Weights of a small GPT-style language model, trained from scratch on English Wikipedia.
Architecture: learned positions, tied embeddings.
Training: a variant of Muon for these matrices, 12354 steps.
MLP neurons of a small language model. Each row is named by its layer, matrix (up: input weights) and neuron, and shows model dimensions 96-287. Each number is 500 + 40 x the weight over its row's rms, rounded and kept within 0 to 999. Numbers have three digits each.
After each neuron's rows, "fires on" lists the tokens most often at its 100 highest values on Wikipedia text that the model never trained on.

L15.up1215:479525436478449551402529553424478504460539553526483448492556480559547492550442511504480513522463486550537512476512507526541537534449518484583459486527511573542551408545451524482468489478573487430539517536458528425436543571586522453476496429432502464471522507460511520480542442497521455463505504486523521541442516508519469500519511501469464502462558542513487474474447364556492486543510489512437485541439469513511553476501525483458468503524586469441435457512485545545529494442493505562472463444397496513507491551455446522490461510533503546503563520558509565508522533481609472484
fires on: " St", "St", "ch", " Ch", "Ch", " cl"

L2.up106:538503519386468578567503509509415527481549450494491487475476525497522543541460475500486447449545468554479549455444566462492473464458481533500453421507549518532526530520497566522528438492503559522508525518468497505474471487471444504439461507546581514477412447471478521452412484491477505563408528479481471564532528535481479510435480524490468512474525499428506503538454492489530476405556456422497446463560478481560488477519434517489579489507519477514536543502461482482583511481580506538577533419482464543543458489498551492488558606470547528495506534484505450545502490492557478460
fires on: " Tr", " tr", " Per", " per", " Par"

L4.up1262:468598479507544456488527511574548443455478500556551474455544452502514515441477445465465531493502562522479530571504512503499394501490468506528499518471552498496479514494479586478547509455510530474499534448545522490493490490465449473535560463481517519525489520520428477426596526550530517473531523461580502514501543531427486471462557479473471563522427463551482446504507501453497539479558495572536501531441499439562523544507477520477522510477472523500525473465492473487434453518510470549504542578483400502551561503539584452536566512544554397540526426468459441500560479470555483496
fires on: "b", " in", " age", "act", "g", "ro"

L4.up676:473483491533452503519478523461454535534501437464394555493519508493499497539533451479501487526495514443524466457519494493506409505544479516568523489425540525569431533479501475491399496491517556494483441426453521495478545489520538557476492508488458524578549507459542485493547485493526477545496475529552544474422466468513345499455470616484424438517532509441462475501557515516450529458579532452556490534541498464476473494496499494520532443504516524426548520516567521532613446516535449516457508465535518468505479490522504509471515493486537488468444475480419494462455484542470537513
fires on: "/", " (", " Sports", "0"

L4.up131:451486486472446490561515559544566471558488514481480446487513480506482492544418476466537458497494496520438451444505530506548492550529447550550501551573544431449461453513480430446484458451509500517539541484521540558489540498459519457566462517482391577551400495458557452501493472469484451527526535413486453484457551421489574465469474499468458522501541501566496501512467495460503438472450478409474497484481489508502551440445522509437542474492543493471417458528522521490506556499557479530484519373457549541527530495527574510503528516467468548518458424550545451494580533546464559446
fires on: "-", " Gu", "–", " W"

L2.up237:523462475497441495472489502493441532484570460488495482455483502534434482458488543526519519486438495476523550500457556479475600500536504496497460435532517521492510531447517512451434511562450530511556537471534498488488566622486465536479495461531441529491431456546532530501481497551511506449442511540421578471502501542463559525483480501482567442442486461559427450554499514549531484534623474562409463477518442468524545490506476448504485552477472515526503503527534454452460566561505535481453475535533473511539454518438536528562547419505434490530509491479560487512457480534422486531
fires on: "ir", "ut"

L2.up711:471472500407443546446542500513504517497581430490517516487572548518566591483486533456496486496436556522479407473528454511528502453560514540534511504444486575587501540519490387514452532539528465444547510533480526516483508586469527561490547463527478553532477515464539542467555544527501496492500558537541513525481405526494525549516537533494494531496531492482543491466477555468526422508467468473499503490503521523495543594432508449545465463520461504507446519451547585600469487496532551503499467485505473483438538511523537454516447491469522524583467476551503468476488455542519511465
fires on: ";", "marine"

L2.up437:535491501451568585466555537439498528521540467546488486490486496405510535485519446443498421506462505530452503555497553532568486468489559503464475470508586516499501483526552477446515591453495504456440484522533514399417535588593514494543536505530390498510422524535439488526585464505542535485550503505487501510500506531526484479442483464503568510492490515494500517520492499582548522476536530496503424520575456492474511558462523484526504494433503562519473470512512535550502420522521526479510445479475525471507431498498502463492535453584502501572450507477543431479507460519520497410
fires on: ";", " /", "oph", "ult", "end", "ens"

L2.up409:501456482499464504461485559467522501480430494524513494518490483489538484550531453489507503580500528569472543505506497549520497463488463472523485512496444568497445530461454549471514551480438556513551521563532518509533510406521510491455453515543447435412531494481464430513495543487521508524423463500578465406490583447531515516509529499536535511439551477457496464485523526469504474536515576586542542524536548447483498433518545471447514403490465535457534479487409520585508581598486515538524472538509530465516472496471440529480512537570501504482500515579450455571578475394464505555
fires on: "inth", " App", " post", "ell", " Post"

L4.up570:443519463569488525474557493508473531504488493502498477415439500469464514492527540506561500503508460486446561539509535544522436499513510517497503456499521542489432447523508484581439492487435519459479479516475432475419479475563515563505515539567491445569453510466562512503495509454594510520501496467567464498471506458472546459430484533512535494509449548533509473523472491415501480499563469482463481515490486478420472517533495485474554428533489476432531544538514515469493502448462543437517538547532461526561491515521522522458538555583453538547532538543473436501515482528491530439
fires on: " to", "-", " (", " for", "lection", "lected"

L4.up356:495524451498384485516444488505495509498505439502466505591478556542586445510533514539468507531476511558521515398512528520494477443572522514482553539434448528444506532489394549508548539472501492417520481456541495497488500533417450512478451489521413531516552554502418439453546451451516491473477495530578498478507524490506519480474460518556532530572499500591490447477517464548534489502511524478546470574437458467578489516492432464476572463484544384475491484528491445426525440532449501486560570468440473535497444567514522540527466470495483547519487471510433519521509521470433519464
fires on: "ie", "ig", "ed", "ian", "y", "ric"

L4.up1163:569513544540545576419476439494471531497475492481529482542498525482497529492529441496497550534414570550505504445478478472472520549564468412459499516479463485463447505478492518478458554452502533484493518538455453510373470542536506484533536596530498492485501523453498480552441581447540525465538441495503558484501571581485492468507578501522498475472450436543459419496521512419490543522461497465492546464520457509507507462508522543502534442434486477473530477526488535540517548462519499475480491567493510554502462477499526543542523517547472466503465430506472468502528476522474558586
fires on: "ction", " that", " to", "ension", " it", " living"

L2.up1187:444469453515429486517495562490410493439504489486490580489525475457481501543433424486492462484538467478476506520466532457571458490482579484520556532493554546475489514476478457533520536471467520457517466517473480471508471549563504529530482565543432428479509498501524533426516428475455478575460600486483532560498461515559433483489521482494485524408465513479528535492544575540484585409558463464489539532537524516498406519527507377557499421588481482489529575510509560529548540537430462445527477502455479499557551553479541550471474506500572501490430412516472470495532478494504406509
fires on: "im", " poet", " hum", "am", " com", " Tim"

L15.up198:474450433496495466461550580529443524499501498496511535470392497545458432545513518467469511504557497561471492574617508510498480565591472449499488512533522405534475457456474493462544452448515456523461584536516472552520425536517519458460564475530528426484451522499488536461496495521455495529512532542528499483537535530505469462489533465504511536523466536537528470476454441513484487453528477568474508526540480454487521480522507416444531560610510464498545562480460525541547478483438413561564491467480496524488541506500525500523524550518551516540529437532508530524534507453483514436
fires on: ":", "′", "°", "19", "it"

L9.up889:472529577495485515529499501462551481432450541489516538452464525492428564506476477466483520500499493532483498569498481465525510513489493568528517482496495524528523518436513543533513528542466462499530525476488489488535464562496422452487455494432505525502422479530515461495423463483443468446516545525496585517489484481492537580509504512508485444414562497493467458483430562535568519431517536532573506458417498490485444499581477491515489552518443473494557552484529499494556479484469515557539482495483534502470445508504519485475433521483428468532493470462399442503528465445452455514
fires on: "ar", "us", "er", "l", "al"

L2.up416:489513496620504474413458496560491494433477540437500507487497499543441457524470546572572479458504549500507499445506508502423468508475511526502513523435514490516594428489594447534477534402520504415507437497476396567471549531483542520547497518527422525469506471441486552523460429477511525503451496501539518531486467470430421535496552489467433483481569544526446515521531505473442492437497464448468502446473484481494457527544491462518436510474465569536499440470559430547570529552539507422537477523505544529501535500539471487489518540441547523522491470486525533539487516487415514532
fires on: "orn", " Club", " School", "AM", " school"

L4.up1574:538465477530541439453502470551499534470481449568561583529478551509500529483498526508491499544428475524566530509522574447491496494483466531565479471519452532578422451464508535551500490524463451493507532495513426554515516528548486503580515477468568470544518484495526513451510526561456460605528454481602455511496443503447534481471502546467537477535481481477462465524501455444484554576439528591480504451410511515484552515503514566439537482479552524527522426475523493533465503475529496525533425518504484521477557502484567454538471591549485484524479460491516495538458522502493582554
fires on: " |", "r", "ort", "rop", "age", "ant"

L4.up1203:480461563516484599496530501453458535519501469494586458464466544518496419436521502514507458513468499521497466463470489500466510526520453461436532498495527512477473492433472507529527536453488449458468517452576503531461546525519495486583500548508555507460443525542524553524546521431492457541521497527499534448509457560562485445455521492486446513538500565564448499545517446460527509491486502502539502467517442473424608507470473503556439486449553505493481485562485455546511514519472587490545544539502485446455445508506414493587535465567455478540503473487504460514496512523497563524
fires on: " to", " –", " taken"

L2.up943:511521503521493466486552505509462470498509496496469525520569499492495478496518495490511440551416525503507520417499430430496467519550556492475512500474597511468416523474499601443505502446514536536540441488469492470453470563476522524453569570497564458451461541496450503480494500538478485437522468409502589470531502493448473522468456502536579524507512410547480494547460576487452434536507553459522449473563530494497489411569498542505504574527439496496557499479535539541504437437576480399515486556533536537497433463494535518465552516492430493568510495511427424556511452425464459547
fires on: " were", " or", " Or", " households", " from"

L2.up448:547503539403528542463467520458469450518593512472450571516495465507522470517502472432465419529528495528427555468513532521482532517494529529526502526539560573493552530523409492475433513505493505482510462541544576522488543565501535551495514456491469577434490521441541518479404521499485595571616532437500557454483420495470486519484515536480499464497527521412462448499473555491463456608429431502480465454494455457489552474516547544497526469496513461574475476485506476419542543478515428418526533505479501500507522560536527521518510502515458541501484550497489401528480543526513516500
fires on: " ar", " average", " fin", " nomin", "forman", " 55"

L2.up1559:563469543458523540430499569523479497501571352582523461545535461458555497467450543500626557511559500545526616519548437467531514554515449513497447479500497492501487485530449505513472482486439434522562457478522525466473488544546512511465497479539557505497403512526556548454524558475557548464489505525491505519590452492459475495509471529411459493463514520496540471473488512478533494462507459498507495475551492491475458526434443471623474474519448446449417485478515435456543537505498539525464493464476498545480497503532545455495498509475566527506595547479503455458523526506483451392
fires on: " $", "$", " per", " Pld", " average", " Championship"

L4.up1584:587541506545493532558477439426477518491488425485523478466463504458496499500550510490524483485445455493469568464461516489513478512523574482539456459415513495567519448468508540559487516504468478467516438416505559502463476465494475499568503440546547505540532494521456520579493459606528457443485444615489398465479440501519401510461507522510516520506480527525541546499565550569600547461507498498457540426562464513540451434582495534567479552532497522437565542561562573484535510466440553454541515453457465502560517493512500486562506480500520426471506531489428452529490521547498548555
fires on: "0", "ind", " sign"

L2.up1240:523438466468455475449511506489551468515538468489478427490517517498493461537509478548449516453490535520501539514516480508553432527502502514466485553514535515486518488577509489518515536524542484495539454570469485502486486597474464479466490524569454535481442537509469462417437531467472475509594458558526482429578527471496474469376509575530486537561495443477502575566486474520483549589530509529524520464555444513589503540481537483513483537451490541493522493512455476537493468495501472453500533511499446487515540538419566571501568469472500492522485489536463575529521511543521478570
fires on: " sh", " Sh", " within", " fac", " Az", " area"

L2.up1381:465494524495490506511468531446556506503485434428546488463501524538493440452533526564558409463495494564484446497518513508461539495469487522580534486480528496537512508527528492551428453496573482468554438488481482558539521458480532513525460552500606483493489490458471589482382454524506468451451504515443478469554438408515527458462443461565460507587474510486470425533525561530498408467567513446449487461457586525511555427580485472486476442438510426519490511517471481484525512504462564520576501539500459496557462564456400484516516540470502567519575500499494512464438453497417515534
fires on: " –", " |", " 16", " 11", " County", " -"

L15.up1090:488506492526516485445557529469578532488463496453574511470499558528477438490498412512495511483476472467446505511528547460463494530587513436496417501499540461532561543526480464526445496501485441499430489540506534551454445509545514511502514485523449495499528484548520492487534446562540498498467486483495450533548468527565510426516412562516469509496443527526481478487471464556557464475557458511442505508462515580542412406544557482494459554532541479488571538440528469525523471552472479550605572487472444437474498474517484518553530496410580530556499503545543490565454450599497476517
fires on: " an", "in", " at", " the", ":"

L15.up519:449424465543538613571497516545535464531466551504551535509518517472508529467447464455500401468443475575485485499513554559494438539489531537526490467459487521538467512494450507487443422480563498504488520474461488506454470481529452448521483434463479565468421475452463444450504516536461494533493490473485560599459607512458468473481566526536492501554479493505543461460399438514455498442542538481486488517485511537529460535518457481496511496532534403438531473474508489484592526453483535520550487491481500538537503435427508478477468561523514564487506475515489510475542427494480500548
fires on: " |", " (", "born", "aged"

L4.up535:549491457506450483451549474442501476432477489556453479486553574522457478508550592503484549546506504566533486443557522470411534529489515460470523541503525489441458465484472465518491518432552485509578454508474569474497465533470476478468458404502565420431506496491557519461467471472502493503483502466558578484525493548439447511431502594436481585488519502491509550481532452467546443505542469514479480450512511497522457442476464592511470549519506546547495544524453451548480491511542500529523428524494479495522520562473465554468488498489477566526522499590517516486453494494550494513
fires on: " sc", "St", "st", " Sc", "sc", " St"

L15.up621:456468461515451543533498450480454503447478460581562468495571502479519556513524484551466483403507559451505532504490443461509460483509429453501495491470528456459514506491562534505505545592564521510487499553476500442551598568443501512481473531573516575515484506430522520465431510547531491443432508436398432525552495507489520394531484544500491563530529470457545497507454493441518529505607457447507549482499480521482482494470514521482503548552516403475488541461542407462423547449524430487492455588476514506435474539603593465492458541559487520490458433534473478554458505525547489477
fires on: "t", "y", "T", "k", "og"

L15.up826:564518460559473465460411401494509489485384495448486474500531473500527503409501438496499477459546462545417509455475537434472485456439510504532525497505480513416474528552490479496516511578514414540490490522527497569518465558452400529508463553451467476424486501528497472438482521501525455466486497534537488493525416510486438467481424564449476547559505419453516495451413534516487470461529444514525560509466570481446461479508472528543457463494458500526513533531490516495498468497539546456474485473497603543430413528474531500496499533486524562485559506502599478455568531528477495464
fires on: ":", " is", " of", "ian", " by", " on"

L2.up1309:395519543463490497448560477396498481517491484548445442366581561510497531502504524497540497538505462484454494571531506513503455498500520514556513502492475514460497500378531550524540507430435554490503450557481523502530500473498547542445481477502487454490494488474435416474500590466479461456506436485516488498401444493523549484571497470540515555537405451432511504543512564453493478467492502452537604506518450523461489505565531536498507457495547517503544497473530493504494573478442566503491574449491531530488492496561458500489430485518484477511475447542482482542530502571538485498
fires on: "-", "ck", " sub", " (", " co"

L2.up145:539514494507601461505460555445539501489527519549492474579587480482472468492454428435464555574518529549471447501424535436517520592536478474517534493531543542520399521485476607475471480510473476517450533527448544457486453467470493465486493507559455518516485523502447503492496476479489498548477501522456462472560538534524464507523423557499436475534496531466537516483489555582471444528480482475555492502488503504461482520521552531459529419500485518507415490502502509486539476432508530485552498492518485507417488443474461562440436494475462559560507570500454566466469495482533491466
fires on: "ill", " reg", " Mill", " inn", " Gall"

L2.up419:465503554509477561508494620456575495515514500466529521508427550526516496489536464463466463469496482519506531524482568470439447505511550545479466391482473539533482552524509534515528447566571501489468424443511476518513474546532478464527566482461535474493528480483502512465409558479462437541515493504472516550488501510528499547546447518528505489510533521515400553565487481498471539514430411546521516498484558430518538511472480463496514500490523506527494500551522426491418519491475533444520517450568486497613485488498502537536493490499412505486462539521520426487582487481467526512
fires on: " up", " Or", "Is", "Or", " Gen", " Rev"

L15.up611:465487527550431474527503473421506458461447456547546525427513412562482533481439479466523495503383536522517512593580525458533481494522469555461455479516556527539501444552524493503419552434550467483483531440515518501513472532401545542432569475536478466525442466508552509444548533519547564435573500508549552494552412526547495485482509494516502549538445478507567472477454415482507465504582536485507554468572434453553486497508462487497471544467520506457534538456467519517543445535520479486450514494467449421531488519427552512527516554449533428458521502525493519505534542531478562484
fires on: " sh", ",", " became", "°", "$", "′"

L2.up1173:516536483521482590483521458521400510501566491504443499532573484497485436486417524513457450477471474492521536532483486466427509502510518642602542489462503500476459476471439477505517548455474491453478458453447527544493500513490512511502485533480538478473521533511527532518545468542524509538424428513549557546485474523460440526378468487466439494527583552452480504492526480512539468462502499512523466504503563595472538483487491517522521524519554431500442479519567478494577510531511473525499545529550527483533492460449499464480611454474576499552471546447514469508483478524562471423
fires on: " $", "yl", "$", " £", " 2"

L15.up1118:481520455539561483479467504515535520498513487482533541486477484508524508475516523448568539499458528481534537498529494500450562486494476493505506494526466442450588479472599479508468454535542491483588511489582518493537479511411494490551543482518456517453495525502466479485498441519493520531495464577557511537475514527474492483467574440507492510485482490476540467548576473478528477447459472548563520557501502531488577476432454516457469548451652514518442507524565475515552517541476498493436462563438460508531545537619532483451585462512453526529584468534501441588493526448480502444
fires on: " ==", "–", " ===", "-", "==="

L15.up1334:492523526531554522477431448476509611515468452474574558556515456473518579444397499482463461562493500443547509539443511437581540442506490523491505518507451448509472477436450428533480461429518512440481590476501478500403482484466511464451494510467562494464515502559495489413553470476460516541584486486584501530505547492504490500464508437518490459561466565452469543466478510514493561476522440518520547551434484484452529509470425498513515515514539523492506572466572494461526554530490493490486493490576556557497515535448469482467470556504569516500477515563484506438526512544485501417
fires on: " |", "g", " m"

L15.up1350:440514526457556445417498556538515467468484524531509485538526510510473464472512474483519537431403543548534512556552460527462457512496495565442470471524472554502472551514434495550536479432495532484561488492493487490578413504535491492480505462501456484483545532400483485520474515519547477457498473519516480508522483440521452490496486563540519472528449516477494514458466501439528460473555501577448504489459611482482551483487504444439533477471552537481417497563510537576503445512426544568520490483449424548500497601487483515616512444506496476477587444498534503548478473527530550453
fires on: " en", "-", " Cas", " s", " Est"

L9.up68:500490507485574580490427557534520493457496525513463544487480408510608492541529516459460517481563541563498530493474584460472457534546520456483538463530529535464475479513493512548519549480499554456487396477507519521464546533435415509497535505585492472540494470436509480528515571494490458518499520465478471440509569529509453471462465521456443440473517439477579516487547497519590526489457551547510514485551500551550520467497476509525439495482475597520536504491530492493540512452539460521466473533433546522448499442478565611487524483406520466566458523477532464503468410491559555446
fires on: "on", "a", "an", "A", "of", "year"

L9.up458:492505526459427491454433480501485560469464457490473538502481487522506471580466507508476554528470504506441498526475455524466541502544491484496552488564503506445386489459525548429539481472465505506468491480593446507486556569485509525536529502533506423593529418476475491491554486480398474512479513474516525520541551490570501595464437513514537479576575462441469533515493443541502409451471519519526460485450545467585516469550476498483524457537501509485497455520474532495521501390520438451509486502586477462529405537481486498482534488502558546459472510477439530512571566527512495424
fires on: " of", "ed", "V", "iv", "y"

L4.up673:595557514500495534440462497486498533449465493413449510471483511517545466473515588461503443468486508488513511490458484482416548499479495504438495443553547542496486523474509521498468485490429477413453526477506535422503482494507496427514456466561446483455534499520521473550536511509495457458455601531464516525454527546556549472633484505498539501441502425467528536560430532509477497486542492520501487529525562450493548504484576516478482491474475604494582501475567475582489495558447476510509544481570480481498472556479538512492452442507517509501512491553486502493423506426427494534
fires on: "ir", "ad", "mir"

L2.up655:555506500502515457483471487569495428553492456534495525614449495513519515477501470559485488497479520554508508557533514493419499437543521538402543486502508413476466464419503560526500537511422470481474476522492494490492516512480434506534518480505434460508568497554496451478483496436541513496517534539461497437489521505550482510490532512507571535434460517406507566562528532466503506466474513515405473462505479524468537545497504492485514472419527614476538421488487466481487527550529563487538490562436547466505528521499482451495516546539538384553445591518544496522468490472560537509
fires on: " households", " him", " me", " you", "umbent", " Def"

L9.up583:455543456515559485490530514580528533531517430508436465509471415508496488477479537487461395507481499499464473561469410552521491448515515512536487474473432456543558470437406433503479528533576552513473490502479501455478464537497482502524491514502446473399518469515500484489502453522479475535474594507483553487481455483511483531458538497452500491495480589489508480578481450434529540550467398515505506468491443574506523489469514540494498495505458485497467539429530551483550465575460547435494502510465510493445471478486463507471523545473438518589554464535502483568558520466508460527
fires on: "\n", " d", " the", " D", "d"

L15.up588:535484541487474535418446513475487433571454533524483539479464468538407453498488532391474531506471536578494491553618521544503486509514500487524509542429424438476466514430461518458509501447545497433487502517527547516508531537486509516510490426510496493468501534550492534457468493493533461450530503477564492515512503486505501468571436525438508528528513557514523476459533521494491481552503551491436542552407501430518497444519482530416488470443528475528489518528529497530543538400518540532455571532483492441497472481478525472535601517521577574560470571474466567530567571497538493468
fires on: ":", "°", " Texas", " County", "′", " it"

L2.up731:567563512529519450561479465455450469519476436476482480534506520476504527447532475490472443434453474487467584487452497453459487532498507509479507499467480528535487514525570484550499484552507541500449490532485426481476473542494510554524517477530594548498495571513501485532586419491483481524475541519512450456517558513541527546528507477432552471532418505560447439474528512507536530468473510482503438489479401542542487446488481510426496475451514518514514485544479591520443461518513548472410400488423504544536534475553474481533566523456487426561502543490497498576442395543368562518
fires on: "\"", " b", " households", " the", " d", "="

L4.up790:534522533484465508516474469506527504521407445504443473428534444491488516490515474530535513465490519515537579534508480414476489448556434495490455550476495538499532495518559465465468487548521489521407480543483498452561497544459448471522564519544510480542519482502539573522380451503513476518467545449522492514506520551474535491471448452459498519578500474531544518505567538485535458539465435449533495527460557410503531473510524522497550537519456464516527498495494581432487475521455562499499486482541473475492521450480533441470539493528543432457490551493459482524531507511435515452
fires on: "t", "out", "+", "1", " Age", "ance"

L4.up587:414478549492544441461526477512398530492546400449506470495448495513506519532488561501413462563481539524458534503451487528494496531482423504477514505440443494528505515433431497500463484485557513506498476457471479508519518469485607474551489384523485485468417549486490544492509529517485456469479488548541494425458472469444486492404483470490513508499472557482519458546521549518518529446514519500471521553533511491441573503472506498556419499483462499522467542592532536504523537510460486534470510478514444557497443536517484438549448505549396485505553432507472480511494485559515577567
fires on: " as", "one", "its", "f", "as", " Az"

L9.up1249:440439477447516474503436497523548610474519472543516485539479482546472565482502570503546453479516599489419442470450482548501447490454541510510498556483518548519545585529537429396472576465576459494424564518500500486505541491489499483439474477498506535509511509530533535566557531495525514491464486507503463472503508551453448487560383455499537558467474483515512505471500541523501514537458506542561520522494477527466515477463474466517398527480565443532452537532496475500493433488468446474510415483472558514395437481543494520537546530478510526468514473456446518535470492456490513503
fires on: "er", "y", "k", "es", "h", "c"

L2.up771:529489494482530484562471533583483486520480474502550423531509487497494535423488524483452507491512539498438481541405532523501443526565522461510495510527561476451501566494481499483509469412556485410487451477517535492501392490518476572492507523523511426512492455474500517473487504487452496566531427521537576511447535545527523551546448487555451512465532510463494571495536491464456492550522474469499441482556540502436518521429594579470547511456485536407379517496458536418489472521534555535527517465492431566448532512435515461433442489532555546549561544558549483511518505444560523486
fires on: " 1", " Ro", " bo", " dem", " ex"

L15.up482:408558508447559461446488466520464491510538497516502473481512477423489400516512489526506507544577528501516525439443523477528516494500468577429518548430538546528502509447512504529490491470513444456454450545484481572496491484514510495483550494482516478478508507431501527485475510524537467530551478523503503553443519437456523520529495487582471495494486505523517473494468491506472561471598468520503479510479552510449508560502486453425464457487535533492525514470482514456472529551481472499475516476477472494521521541535543530533574499466508559497529508493531522493559582522509519618
fires on: " where", " as", "ar", " which", " Battle"

L15.up1487:523544449459460549544436500541463462574491541482508473531594546514460542509490555545472491547497456467519542503498506533455554462476497530441458521507494470555535464492443457441451582463494527547611543478495536501469470512510487475534480468565532483478445429566490481512469533490521563507393452523522514540433481519425584477509535496476504511505492583550500478478485498466516492450458458519537555495464513539508448461458474421466524465431546529466482499556474481543511415562513573525511519494578553476529489455522579500524514541508457509480474528495513448538435516502455491489
fires on: " H", " He", " Her"

L15.up208:532517515458532473466499508524560558529493543446540522506518457479517458446550467536545489540440511500450459536483469516531531510638506479511445496523458452477521523490459509489531578459450436554555416549505571567522474513542464499589512524545503507502573505505546468523493501497573521459518526496448510484444561487451492446522464523450517518377548453519540401521492481472548548507458469481489535516538500487511516487476511495457552470525546482476443544505517452505502482580435523497414494485429496446534561522517439468515601536525481501492568463506529526610479483517541515516
fires on: "-", "d", "|", " d"

L15.up1578:458499556509472469489430483484539496493509479483421484511509442512493487465505450482508485424582480531502494543515456508469425548511525541481448613575471477482496502513503509512507496466436482497560442459517530529475537548476499538514547502543485501441544522544516477471487528527554419530574486559497423482471483474511453430529504490446497510540474555532435518544419529477514551454498468504525523500510510569549471464495492459502412548521509506534483513578435560502539523496442502520507439495513510510468559460453537446550537453439426582452480550517488537502559486467481554495
fires on: "′", ":", ".", "ent"

L15.up1516:529545488475428545513554483498549418536476506511530480451555490537450375480518545501509519542496541468585466488438503483533476494535466490520467512448547499508540544486422514532506490469559413510517514458542536429534585545573524394517505454550569460462449506507484489424507460503546582582524524470514461534507524493528475491488523491494549521568522497533512525423526469476471572491520442557490490480588439478560502512463426484497455482501492425461506553457546559523493418432548466455483475498503464481512502552500508522537542498451509522485529483510512503552555550609507533532
fires on: " sh", " sc", " w", " Sh", " sw", "Sh"

L9.up1290:540517409544505558550567443466518517526474500435495476517567475492536519476493575524558492513525504537440564444511469532468516495571383421517446503555383489458485495524496542506426494544413409519449532450551516554550511480516491510461455524548415449457440527476477530523455531519487430561466508586537531453491579444571457459463517495438497500539530531473497490478417475533518531505548494465443470546491477459472475464435554508460445524488499503472535525514507487515494496492499452482466461496513521478465449485500499521498594529431422492516544517447562492479497498428566463494
fires on: " as", " was", ":", " is", " like", ","

L2.up696:545503499551475498499492528508460483486536479485472502495523524505526497516544577532502495451445453460464534410528507489453516568560572517481497510423499461486458493473501515473495547550451524442492461449518480442544474490538483586444499435469476573559516553522399506434435476510548541515510451446510510514469535418504439515491529629505537476497485572458522528520439415469509533511485465488520518531545534529510508438487468561493542462484476488528454485497395438446510479497496552426565455487441518519569533512494449533488523467538497473545455443485496595483496479546467454498
fires on: "ated", "ied", "led", "lected", "ted", "ected"

L2.up274:510491546607482465468445502488409441506441467533591545461504488476564528529423475564525528527478479545579542470535497468532499496492495508527529504456539571486481478485495500481495444528558488551474470529533463483435459565498483480404455443434480499443446520485549513560557505547489459500502496537482584511564545512580563410480514528446448461471468504544462437490549503527508434497527438519493506434451424556610487461502476529478426536518499497535512535525487545572519422493484516484498550432532480527546514490516479498490486506531506530489394483407472469500571442470455479541
fires on: " the", " Democratic", "=", " under", "is", " Under"

L9.up528:485523414569485525520429532507512490467497479483516407419533430488531563595481537563409430475501491524477541449504503521497488454511448520423493503542541498462512477496476511528500449528561549508545468488527514559534515521473530498541495483495575514431564530535573527501434522488487517506468527484515470482556469394496450579583534497434521480550507453497456447542462533522488448500537428391454526524505499477464482520483516491521471517505519530493581471531560505477510452477494444428490422517472455603477489487384496500492553452550549500463491501490519518597495481457451457482
fires on: "al", "y", "ent", "ed", "ly"

L15.up1003:495493444517481477511551468541593511583533528465401482480498511499519477483458500512496546480551483508517503524476506535515524526433537550506456562579503494452522434519486480464492480521498442541485590470538419553503498535503399458494439508488480568512475464466454492527421494512500502523457497505550507463520461446449537481524517449508475487435542540542527490544495494520426449484449476521537516448534441480534413513521499476437500479469461519482510487498486513549495532555428516403430469505528481535470582455500511525513480582547475535459439458489510517434592548506507467455
fires on: "ar", " Har", " Le", "or", " He", "le"

L15.up732:486464530547484474465529517539516494546499554522556482547500562427548453463500446457488472411518509460481437495532459503489506556620502488436461598457458484468483537478537492483507463479512539568462504544502450547475518580554480491470533471494446518447420557460528463551433507480566397536532476492529493469488502481544512413472431523478510457434517470517469516453458483459519452512528522486448483547440590559447551470574507531414592584475471471545405495533451568460507416493478499492507522496515514462495516494524466494474521542457525536484503483568477551440545438527539536482
fires on: "-", ":", " \""